MLP neurons of a small language model. Each row is named by its layer, matrix (gate and up: input weights; down: output weights) and neuron, and shows model dimensions 256-383. Each number is 128 + 32 x the weight over its row's rms, rounded and kept within 0 to 255. Numbers have three digits each. A neuron's up and down rows have the sign that makes its largest values positive.
A block is one neuron, or neurons of one layer that tend to fire together. After each block is what it responds to, as a language model described it from the Wikipedia text at the highest values.

L3.gate305:118170146124102160118130110135112125144114125038076159144173100121124124153098095187153082144100127147120127106100183171126103073152139163126159189076133083110163130130143081101082095085121135130072171196182094170135157118137165162131137167136155076129147140154149129151100124076098129171101109104168083078140165137124153203171104077145208098112121186150155142120051115079149084125110
L3.up305:093089078179104093125123180149113104150100155143136111133198176130088082147203139194126142158151156047144091095126105154201115100116143117125097159054107128152145138119147069144148063104144090114152175161100168153175127157127118116072096112147124114145114127086151138146107144145096113091104111137107122173113092162119100111131069121121170173130133113134108148153159130163208145055163
L3.down305:172149023149136150112141203118112093063166089079151159152100105074143164191180155195147181176100089154110089165110083150106073165154089104097152106115129134160179172129137135125081114113089153148139130116095150137153121136119112094101146136167140126139180094082138178130170139116147124060160099175145091120098131192169174147148175168118162123179208107150125117144081131103180045121129
L3.gate573:063092161088125134094085158090165144169127105085112065065139058137112117065094120117162139147146147105106175120119089126088053116116129139128164171154105146137128198135144112106068088158122162086140177142126155139089125136110164105123049087144118109056090100104151157182150123117092117122126089221173149097118101152047164136097146075129131062141118124103124133085100172070162090163118
L3.up573:124162144137121153130086132108112112131120098171106103128149170132139157135183113140125149137117126110093164108140112126135120103128147101110149120139176117144052115181064124113134088139139137190113087119132119116099157093133091139189142152190129147120093144146096123107062159175165172159144119153099136094086156148132124135126099070132145153175082108151121129145069138163149149149102
L3.down573:121137182121100091145165135166136157160142149113106146107140124095171143043112162130107145106138114093113068083078119139130120149131139119084136170121133135067170158156129125165116098107124130096151132159167166101058116111060176163182118132143078109119120148058121076109162105083193093101136196103191121052116139126117071066145130152126136103167165152106123101168119141146158120152218
L3.gate674:127160107095180160114143094189115127096204123161180111142159101111108112129132135188129176157128116148100131174127179149129138200054079119110109122119147079130091163117148129106113095138138172062097107178131142146139086095177122178086086104136140133108112109080123092118116133084091142046128118109151098100141109118106081166096187076110173199069115087075074122172171141154119132154090
L3.up674:086140198147110124105110159151098119131134133145141068162109126177089089105121136166172134166096138138142129153141085183132148149142187124097164110131161123111095154045161125138147079146137137127124095132139178139126105086180109131135109085096115108155081164171118072107119099156137125136103120121161135056093072098129157139090120103159157142126120110148151146201138084140172062165120
L3.down674:108184101112174116143136173158160178129137088148130153122150187117113114123152090141165127121119064096122080124080124105120134128135185120176129122113139131157134213125130147177092129145173168151186172134121172179121154121105117127109129166192110125090021110076135138157124137075116100140156126145142171092125129142085170180163163148097119066154153060138063128182210169147125097197122
L3.gate924:070132169094181057123074132081133112121117111078108089138128171120122157097125104130170092101154193126183109095133121139160176125112132130055115080082132109154158119131170180140151093139142120142078081083084128213132126090140078162175106120148093170098137129125092087163048160135113126072081167197159161133160112038093078162150154154131124125116151133110143126225171148123110104123147
L3.up924:144150152103152107102088138160113174126138073176111103126115078094188094140150135189145098084059089137144085100143114165095158124123110132142082217135108156103088136136148102060128126114168110098111146157152137077148131145140090137095148157119128117125131147092100052122103072155147147161183141076086112064126148129105076155083158170091132104118105115116121136134199129179142128095146
L3.down924:042162130151148038088129124133158087120106165125207130107095141163138136148096150140165168118179114093089053108138160165109101144071112116116103106147166106156107161181202110146157124145125112161115086076114122123108148143117152098155135148161169156088151087125078099075074050124127073111062159178111128158125080137116078143118121127097184103104151166148095080126179149121097129105102
Description: Second piece after lone letter. Word-internal fragments directly following a one-letter opening piece of a split word or name, such as o-st(ensibly), n-eph(rology), O-m(aha), G-w(endolyne).

L4.gate281:113194084102103113096149054152151095164139153092119118077145094117147222090129174153114136151139104158105111118156098083160104113127148128120117196091064132158142107094174139141094160085144159078143113197119115134157129116106117162106115101159083081105130135151181126114142106094107151142211088143117166224075123136160137154138072070140134148077087133103147075132068209183174107132134
L4.up281:144167149082167191097177112177091102112136152122111075121124106137136162103172174144137098083116152112118076131060137122115184112148128098152116099110093105129120171124178099109113152090171105063151145163118162096139109151148069130105103109146111082090116212107160066145149163144125102147164129135149183167114139156160089070099140089132117167136054123105103142176190191149108139134112
L4.down281:144157101090153123085144126091155075109164135156130107157146090115145129110115116098122156136088069130131172142124129136167095105131109132192088201095152138137154118095162098169103100129092112124140180143144132135122153080143153150112142104116162168107052133172092100146115131142158102132103166127145163122056063141139107150159181132125119070160119142120165160151068255144163150127088
L4.gate286:130159112100089145153137089168139152124157151072127077141173083127100155152104139063098128113166107139143154145120137116111100154144118132121105123093189147168142188088107052125168111147072052120095108177112154136058115151103117144112097128164096152114113098156076118109147163088136130113087198128105114152203063098184150116201103097115163122154063114127123056100066195154143160136149
L4.up286:143118174120155179086149107130150116127105115138125094166115094123102210129130104162084092125149151147139137128054094164174161136123110133116136157042087117117134125092127109173062173144175200100134117172081069142102101139173162156133120131134151102130132177101154128151134134118159142144159114124159157179129144100121055070119124150122165128144121125124107115158157071133180179098099
L4.down286:117149132146125120151144115083132146133175099061154111054119142151140086106139135074077102109085090086198200072120139170130155100177083139184079177132148177111160085109109136151128124150138171103138091147116156133111164149122117132144120075144094135102159184179136127092122145123096138166115110185126105143072108092117082154076148157130105091158142114163137138155121122125157075119079
L4.gate593:129068081128137118069156121129088031103098134112152115206158138089079129055109110129084136161164105092122093182095157144111096105103098176114141126129132060121147153181095106114103105127113111075139117097160140112119204100176194138161100130151104124176118136139101150159173111149136133147147139151137120095136140115125083141125114117111130132183125097123077139124091197067151224104120
L4.up593:128080086175150127086103143133166149101141114114175078161121072133049150142178173147136173061194111110096145141085123127085133138112102125114056112113166087116090182183166113096127141148153140070151120108056124162077112090083117165136102084094113128141131157115108211123135109091129146155109153160152099130160131152170103098100154129159118147142102072145112107165143141117150156119136
L4.down593:083102092148112070119135126128098133093124187158201145122098078159121110132176125117158134152160137102200112116173139116093140090097094061146114147128163121086152084130068150132138165144064156123117086117127113113091154112148136114077195125148078120143154168116110101168086093134168132161113176126082162147106120114085135178137089087143106073117072142174179066175106077135103096104115
L4.gate953:147189087065178118123098121138120141058089116144094114119066155151156121154085090119114067150113194121146120106141172070111115132070082072142143112093139164152170152084130087159180123061171098106105156068164109096096133115166126152145101173102083102183097091112167111125117161142109120165162121129135168131114152159123137122157112086157171105101126194142131094151098163089104128160144
L4.up953:164166089141152095160078112128116122101084110173114141105129128146181106118108075104098078173134161145131133130142175121114150181153089086117183059124124145130141128050125079128141119136158156152191158156161154124068166103150142101108070099198120130146091145166151109155109136120138090130121107172175112205213106123185122091118164089193169111192107129105175167132141109191113112144129
L4.down953:129151119121134087140148127103119093105084093124091086113079094157155087137142085175088077117098152116117134117116111198099142191088087125137105101118095164108146130092070083157057143093117108147097181149083112092140104107122100098104168190070142187147175129131082158075060130133167095067142086098125096147075147100162141091161095098170152101070160125116166112184082181184070152150187
Description: Table and infobox fields. Tokens inside structured Wikipedia tables and infoboxes, mainly "medal" in medal-record rows and year digits in census rows, such as Gold medal and 1900.

L6.gate946:167204104100146099192100097150097127158147105098174153068152183161155129125191159138192100132122157088134187135107136120140100163104144127084131106069117178130114169153104134104088080171132132131189174128084070154133145093170133080091108105135140140133145126168125103130102078151160107186098099114102112177130127125137118110145108176028102130084106108077129183141183100149168197114104
L6.up946:145108155057134138113011153084132072176130090180129148103113124175144192096128159107157159128057097117087120104122086154168130151156144099086127097096139152128155203135120093165174126115122129156129131106126106191213127114135144106116082140120122125167064156099121098157123108136115152196145106097164065187159149110121156094092131148073115103118129108102089156077125067117151121138134
L6.down946:106132086075136084118131130146127166163131170196130170069120129031117140115089190129113138192111134122106107129175110162148121145127100160147168083123166156133174105119145167148073107118114112097131082118182119121117129128116118114164165113071143119071150143096130174151111171144127146120103049120111094165103185122142114127126132140102144147162123120107133076137104191145155117148178
Description: Digits in numbers, plus function words. Leading digits of multi-digit numbers such as years, times, counts and table stats (2 in 2019, 4 in 400, 4:32); also began, not, of, on.

L4.gate115:163149139113091090152111107154128157079143089172106172157136141120128151141115099179208172124137130137087152115121059056160119160086156160100104067104113105054088084128118134136118089113171139132106155109097160120166153149112138116114125120085162112113106169148130096136086184090096121130113182138160099204124136094107067144083130156122153168111186114126181083135154126158104102152141
L4.up115:185137158117113145085103084121173116111141097141203088160093157151095128073161127155152110141093124094088159120163160197141063173139115138086102090152118109097180063163197189114134139091101179143123107126084079161086131201112125102139121143176147156138102091137063118159141082068126122092095192143098109127117211135132072127088130147068139140132157114192121121135167095129058061139172
L4.down115:090206174168153097136104095117088144137156129108073115103135168136165142190065095108118167176159136112097108171131084104127092164088143133143093115047082149118104155094155126164154117072172103165116149101174171079150154175126150091096162137102099064094131131141157099134093183117107154149146151162166151115157103099168138126123159099137127154115172134109089097131126204080156078121088
L4.gate146:126164062131100094121121127156130165082160153172118122101151073099105123164114124061151116106172184122138129102137051145170121191132143096123126106142140206152154160097157124184168099122185118111155094094121108159178053151124157138072090094142093135137123159129158158101073102103082115063051091165108101149132186105087130086149107140102074150110139120098070141161124123045118074108142
L4.up146:139113112138150112150092131108146071088146154148190050098140118129117102132098153166170116137137139106131112109067129080111129152131156078090106165118171205219145160139145133170124132162082145132105137169079137165120091139140134113124082134167139158092059131102114096153118154104146154164137146182174104147158157095143133089135107171121066160147116114146053111103079146096029136143113
L4.down146:124166118145124108136103143148141129169137066149072159135193174122139175144140154130125196123043156119125135153124102173120076126157132131085142100156113170142147123115081108061146042177142144096141153190100103130089175136180159111098069145130182119094158167155131137127048167179130141141122114077139090164110131159093146106139175113097152161165139096104110106059125137159159078186141
L4.gate600:117109116151127084132144127164147148163151180154159067071069067161070135168108173089127131157120145116089151116169103136130142179145063105120082089186088122061133154150144153199118125112125130087127150110167105193170116123068133090090129155157136098128112114151176094132119147117141146151148064153120079166148125112098110088114124151187177128089175126149125164153092146135142136136084
L4.up600:135158122133159179096139179176096092151153118168116162116091168107164212180162167183076087089140136137128141138101103143116139184123126194088154135114095168144150164132140148122141123188101135148171119097070133154136136179138198157132134078138153156131164065123137136111158150151113097182156105096192113133120133165147183069105082125146158099125143074114170140145151121077084121121148
L4.down600:113125151078064139116131177141105193105180131156070068151101146122094082203128135156127135139154116062071151123156114106147130120153120141029116095163175132120108191111094119183086105154148063177137154159078148133159124105172123122150175159118129130131125069180135115097113120049180101138168075100117084122124187150094136141064157124149181095102109107122094119154093164162118094161106
L4.gate902:147166161120111108102124148129098131129064133026163115082184101066095095128080099121084157127146086124138118093143127100062133156066152123163117127187097148076156119152173154148157097152164139136120150111143043096146139113134078087063115092095152129130073159113056128171146113114135099175226124098123103142086091158155159117132053102112170166115171102143152112188090169121114138164134
L4.up902:092185175120138161130167114120087141118116104129127157106094130113153117065136144142156139165124149150172125096163143120120086185131070118114122139053101121106159141142166103121134151141150117105038177093175143170179129154163083178107107140077139141149171064137117161079143155180147173148155135163110081155129191093104118050139149166080115110082101121135109027133141042100113209100182
L4.down902:163149176086150119195128171103188108099085121138124163189129112076128120167059168134168137155164117178148146127129110148134057156141146101079147105143154128141133151068119193170174117112175111193159105110173128120113077187121209127093091124122103129111121109120136168146107089177154088141121103149103175124096183164124130112120117155118119103142105110074138127106096149128121165151106
Description: Digits in identifiers and ranges. Single digits inside long numbers such as ISBNs, register IDs and year ranges (e.g., 978-0-330-31482-4, 1958–62, 2020–21), plus quantity words before numbers, like almost, over, some.

L6.gate464:100138123091115180060163115100173111154186149130180145116114128095073098167133141101177140131103102135164140115131147160107130103052075154071105198152108140093128113101104122135110117164176165114115103117099101112117139074129128129101113152157125197107051177161147106093164182137140085143148157140100089104086209057139113079128174065166049155073132154162177177129160117087139192106137
L6.up464:120169170142132113114078125128117142099165098097107125136132138182131142158147078135081152138175147093179122091135142106154130165125133130113182116116138158184166142139152160121116026135141119133162095102144095166109157096103159194115131097145201196098096143191159120127133128159173119111104115202183090161108153093112107166159125137122151139114130163113143162140101089139144119163134
L6.down464:146132113082170125109165131121102178108104122143104129137089120115090110131078143073111114160202089128159140125120114121128093123158083156110104099107068099100161118103153108119110090051101108098148076135068161144110124121119064151154120132121080128164122110080135130153127144123166167159155113137128099127155094131128187107122139066109107182098150155060117093101180170153100085164110
Description: Year decade digit. The third digit of four-digit years after "19", "18" or "20", as in 19[7]0s or 18[7]0, most often census tables and decades; weakly also words after the, an, table separators.

L4.gate227:150072128094134112119116130116209133173161132182123153088095078133128109104166135072100139113103123137061110089078146110152130085110159102190158145100113149136162069064195135112134180089113127111143155116110122078107132144177094139131093093071116118081155136101136128176142170177095172129125159120141133117084141101155116148105121129162129142118109122101095159120145110093154169174117
L4.up227:105125161061121115143089163111104161075086122148122150110105135145126097154073164155069160179101063117130142141102111118097144162088153164099167151084093166060101108070139159100177109092114133119144151097118110129103163202128195167116137077083096124073142144204132110165200116153124125165112091178067122182121120121132083132083151122115150151192132109143077099155068132130123084128158
L4.down227:105138142118169084075075136150096186133137091115132133102120121131119120064184111178159098133203166095090209125106125121130171141149130146142127179103149096129162116104156148066137112170082121042164150129143192149123132108093141091127122112116123145079152148178151123126127116129142123053135173204125083107097065117151141129144112169161125079110168146157175138137158209164112191138143
L4.gate273:134174139162177106147149198103117080147159154124058160201094157079150150124090109144065103093119118096129151148130062134107142131097155110121171091127115131151142155134127183138134146180190083032122136091088113125149143090182144122175116156115168163110076082129157109137118164162142099125139154075124145075167120152109085117177123152134135111180143120117109121166060120107102161175128
L4.up273:149150145149166148095080099162080148153070157094098161075134135150086166157145133218106108144099071117147172131161125106095142098101098104132074190117155139110180121074186159174146130122058148091123105119140193122101110153121131097087150031112156107080154128157147148160141147102153159144114167083143122193144140180132178146177127128091182166178128219125098142165137115133167131167096
L4.down273:209133132109109074125151179143091126111153147130135167184093144151152145175154149107067110124168177160131078138133117190108162169152131143159151099126178126095113108170072135165131149146151153112119126128136143094113083116156167115136094128143080165107094148129091160107138147101090140105179140110099105129150129112115109123142132159137118100134151120124096195059058063119112134124157
L4.gate487:139102095135107119136114174184139196084145132154116121153086126124086089100124146135125117159092141124127138160121100091081154148088127143117082139087142123063171112113121171088161101195154175143109185134129107194117101066149108165163095116115135130110199184121150077138132086129070166095112191153202110118130130128089139099140161176176104149117099186102145088167105112169104120134215
L4.up487:106122104134129132116097118124147091134129115143091185091133118127136128197107161138121057155129104082114163114156071095123137174151194107126228112150065081166059070124133177097182156113143141136142173133110125049084169083110128171174133117158144122139115169153045110078118139085079136165113094164089152192122112126126095116183134103170151139113120101096099104162101105114139103214131
L4.down487:123163142167184186114152156107072065176124063151104154140092091114158113106135150160109129152069124165159091099164162079110148115138124145128126187085134096140124115144131116121124179093104117135103103114147136141140141151140154098097122102123134093193140104149067098140119116188190083190123169096123116131143141159130170117087131151089135174123077121109098117135115083103096142128172
L4.gate504:161188086141158112070143134109097180106176221119118096099149196153135108125160110165162092124081142077114159154119100053151101113111127103110184081122128169115144149138116122145088123122134140064122157066125141096077124160145152121089068131096126150155153060128091093238066110103186105144166130144139182155116093134096110113123098165116149170131135174162162130145205110137104081159135
L4.up504:129172116135142150135080147191078189156174111185171116122101143119198063183132088136091100128153144085063084104080144120131091133173134088112140139119100134117140153128095151085148117096084113103154130165106114097111185235075125079134122150101158124145118174168078075139087156114173118106123108152133148109106058192129115096081154116086143153162126122147123134127172124123148114199107
L4.down504:167111165121120128081151188099129141121149135120122138169115142106148194160123104136127092127168130046151086145110101121096143123226084037140130175108148083152085128148122130125083121116132125124110145120095120128108173080109184126126151088102089135064190113164108120116060145042122180119166148182168167171147189110122105223156087083156139146159094066104134128109091164192121189142167
Description: Mid-word subword fragments. Short word-piece tokens inside a word split into several pieces, often rare names or foreign words, such as Pre-j-udice, Dragsf-j-ärd, Dep-ot.

L6.gate787:157073108125170114141108159139141228127116099125097131111204053102108127134111131111108096194149158113157091148119126119121124141140149117124122147092158146145124062127087108175119157119123086123163153155169126167128157134143147148152119111104124073109105217159093082093121146162137111108185139133088056151120154159130073157082063111167158159104112176171116152182154111088115135084130
L6.up787:129154128117125116118118149123109243124107175177163159164132110153165143174142180155142173179120131136122074097115138104150092100086172152100153149112120101063107072164175131155073092103115100102103118200159135133108136181139137126178159193110071117055148165095115089103180179097123196093122082091146129116171081128114083072083154163156169175136209160101115129110091141137158124158159
L6.down787:117094094130134121088192092114156124150135106133082161158119089179135134146079147088114085104131149129142101148092066056123067074137125106130128113158106115124114188119114142165154146076085043136137158131161141125146139126109146137076179102126107175099115162100120139191113138119058115090188147185150161086127116177109103184084090132165159152135117102137112107132111140148164115097174
Description: Mid-word subword fragments. Short word pieces in the middle of a long word split into several tokens, such as bi-oph-ysics, petro-le-um, endot-hel-ial, plenip-ot-entiary.

L3.gate262:103087038147147075154082139138199122121110194115145154125162095064126130134084175151132120095151168129112053120119149159092094171123181120141087072082106154108147173057141147092177111147136125126188147134145141111164145150123075125161163150125161115096094158103142159127106169148069105134173212163119128157135096096110145122122109100093134163126095193061159074121136189135109118159144
L3.up262:128122142117132122123146229147157117084097174136134065066113122150074147115180157130115141137138093126107104155153179035137111149122173116126118133066114084116116102041189103059136094097120163142112147164177121118094122134152149083124086149103083130104108079137166142175196155205118129166159148131146097174084176135176112167082130114086156129132115095123114154170121182104135180082135
L3.down262:130158116136137128113146096201144091169158164128151147159142058124100192146149129086133203092120154156088157120123132071117149083124105112154128138160129188171106152112060136080162189169125138193052124109108188101124125045189143082147090119179159106085149102140069052121116184196110092120144129178148119138141189094126099155146181129210208124108084142176130147124180152115168143156108
L3.gate365:112121125165113091125057132138153103058147082131127115126116177119133083113144139107182093131159128166119152112160130120186083084123076049095114142096082087084165117079100186156140141110170143104170152099189109146145160163135161125072196163142125092131095122093142129126122125159121112099109150129135185150130118166142174144110182161167166059133094171134139138148107123093143139212119
L3.up365:175163138119043161131054203131125086098118162156094132113114129078136074138155142110078139171154112071130093157123094172145128116126128078147104121138152137121106105086110156122129121101109157092137117092107079134145133135132142128124116117100109113151118167143109134148146116127108157149116126133165150126116145117169175161107174141167106145150084089104201153179093166043137170085147
L3.down365:132151159146146137139131138160107134142106131110152097070077174089119067135128146157122122072072138119091149109124142141124166082115164176172201083157132157136137077109193111093108194154126156199155130064141178094094053112152107172101155148171130148116072053110143080144076139149137157089070133188127139150129103124089113095162182090112136127122120178138158119148078105114146201171094
L3.gate549:148156107162152137106112163158140076156143080151072196156182122143120121089169131150111127164133109117049069120069115122183092149104140107126153073160132100167073151072109166129130155133108115117126123176115207120121160070115081098099065123130120180118190139125097106154131134145129209112150100116132075146134090127115137114178111201131140148125126138092146136138089149139128152115081
L3.up549:170232118088052112164081140167107131149187081123125150100116112144146182096129121096135066120119102158153108113099127099164093151174141145225111131114161138064139124128171111109171150127193115130130139118095144127111125107114106107105132137148170091094076063148181161169104070124113115148112129096147112125114128151123227126145083142141163113111160111135136205160107125147122119084135
L3.down549:136095096151128122126135099103145117133113182093155128118157136089137097078119155132161146126092122118104017119188110100048144091153132119104079139129084128183113145127059134144109138058177126112055114153140127190119175122115115178149167115123031080147109155102115080150150064102140118137148113132114154170139114123114132102125163120108169139129139086145188100109148136103126155132102
L3.gate863:067143104123105115074170134137118100141140109141117153108160131065104107089160172122148092162211131174145071123110131086164145128115141126186085098134123136129156209113118129149169097124164101076169122140138099163093129094164142087168119165148146116089128160160204133100119122102114094092140126150107133176065123101116171074081039155131090146174139179110069086091134205149137127099179
L3.up863:080111153122087113160170148093092069146175121100149160121083051114078112089148119121120100088183090111136088068068166111159126077100092136162157097102173110200122177039091120157132146123123058140188152139139111146089129154089093064140123169114175181182078122084160195111119162119133120095105146132135136169030104114094122080144088164145158180126100123100145150125152148058102127085085
L3.down863:125143118147098099157133102205136161071130139103127125131150060144042175136147087155113076133159105137156087126067128159141112139142131127108125101099181175162172130097117161071138105116162130129124155118107081110099130080146129154107136105096148034152096123133102185095132155110065152124172129172139128120072108084162122161163121101047154055163064102148120147180099255123116131133118
Description: Structured-data field tokens. Tokens inside Wikipedia infoboxes, lists and tables, mostly field colons and medal-row words, as in "Time zone:", "Coordinates:", "second place".

L3.gate0:166094091087132070114050068102165156123116109199142124147122158118121167123082171186114118070126109091106189121097149155096119126122123100122133113080171140157091108127130089155167105115196161152087114144149137127133177158156185131115125104116094171125146191166141140119161093101080117126139106164076160148112131108139143123164126157151100146051103173124173144169160148153073144089095
L3.up0:151113131123139147137187141173181154122144194105155220101120066104115188137119144149107064141125056154083059110104159139114126112108118114134114116092102144119066097171177102149143078133175189128100139115105120173107182097150113102181145125163110167171115128151144107138129202107127168103099146126105085162104179101154102181131212184102088104129147118122117092179104135128164142166106
L3.down0:154206112151105109120077061116129120158130113130138134092180123140117134137132132099095097116122134108160103110169083069101126120149112111141143144154167149112169101117165142058098076151134127160130160183134144137161096112194162136065143158097101123147121145156067133153093118219133107095126077146180120135086101181120125150095108119126110155160127123093117079163169093124089128079116
L3.gate331:116152102147124041117127162172125172087156074084104153151067151080065157162113168075163146169150150112127097127172125119096121087149133155147134091141140128167080142129152161157144080156109130157136072112162056178038180126155127143100161086169122086115139209177129115122149094113126153075118047179092068185140161118147126083100089195124131160125137124080196095160161111151139119108107
L3.up331:153130176093120130115185125057107181140097126035167060140129128143088140101096137153078106094057124064085128171207132191092141149122157138098125118102110167131087088082094096116126134086160201121095157122110097097113129092110163098120089143157136138071098155168084110122182126143131123129100090143145127146156111120166093123138129091089076076095136109095124183164129147087158136141137
L3.down331:094113108110149052142179109071130151160101171121160167124117195114134120157124086124110150184170146123130135146100150114109094105158248124196145128139191135104089136146147137052146077148131154137132114122124089179081154145158148093184149162155089116119144197164137182186161138122129138155111112104096138091142177150184120115166152138071120156164131098140102128118137057171133166065120
L3.gate698:168147135124129126075177155125134173130113088106102121116135149126098118137088119126088147127154191134148094142164107192074095136110106148143133116152100139049136132090111117083167153145151141165098059177099123137171087037132176104104191165158093126068097128141122150145111130133094132123123104123221132071097121059126087172186128120082129064135133122072112105145118115124120219098107
L3.up698:104098155112165097081118186111123129133151100129127148063129081188152186119090104135123183065126170118081137160118166086165141086123111134081132113136128123137118125114178074112130148157153153135119158147121115141128148106162128073130135147109186136130133088230077155140116131099121080151145107124152084120141153188126125138163166132151116156100123157085118150152120183142150158100092
L3.down698:193159138149073112154098097141090199205132163140113125116141160097066146170134100124211102173189079143134102162070140077135110110168106164115146157117136100159151116117132123081168139155139143179128092196132157116164135105139093176149164109196158120102131171105189128151198102141131128095164114171159081191130091126147132103115149112140130090087139123145128116091058114107099159091164
L3.gate951:121125149143144102074147127090210121100131146155175176141047163119085107109200157143176140121119115156130124091128155110090170111133132085177066110117114093113089155158110119167164145110167157107080114116157105132144124081131152057172153134177092076143129102131134140183118117131180160141125099099155114205141107117155115164120126104159087190128132130118094185116102141111109122118202
L3.up951:047150151095155130132094212138171077184063133157073096083063097119117191104103175129138156117144120138123133112164172111137141139181129104133129117145090124110083130118191112181163116109132123183168159125190149182099112100155101099125094134170114124176139095077203173131104199137161124100120086174124119083196168098140136108182096153118102103094087210067156178135168155145070124118122
L3.down951:193189141101126091071196111136151183128125157096085142197171150187103121180186083148108144146096110089096098154126047109153045147152101073146109152088205093114123106156116130126095097139164142125075096111118064104170154113111150128182123133122147138119120142221134122149128125070108115107147120125090133134110120099068176138121124149081130136102165109099089151104116170140121159119135
Description: Final digits of numbers. The third or last digit of multi-digit numbers, mostly table cells in election results and sports statistics (410, 3,410, 326), plus odd foreign-word pieces.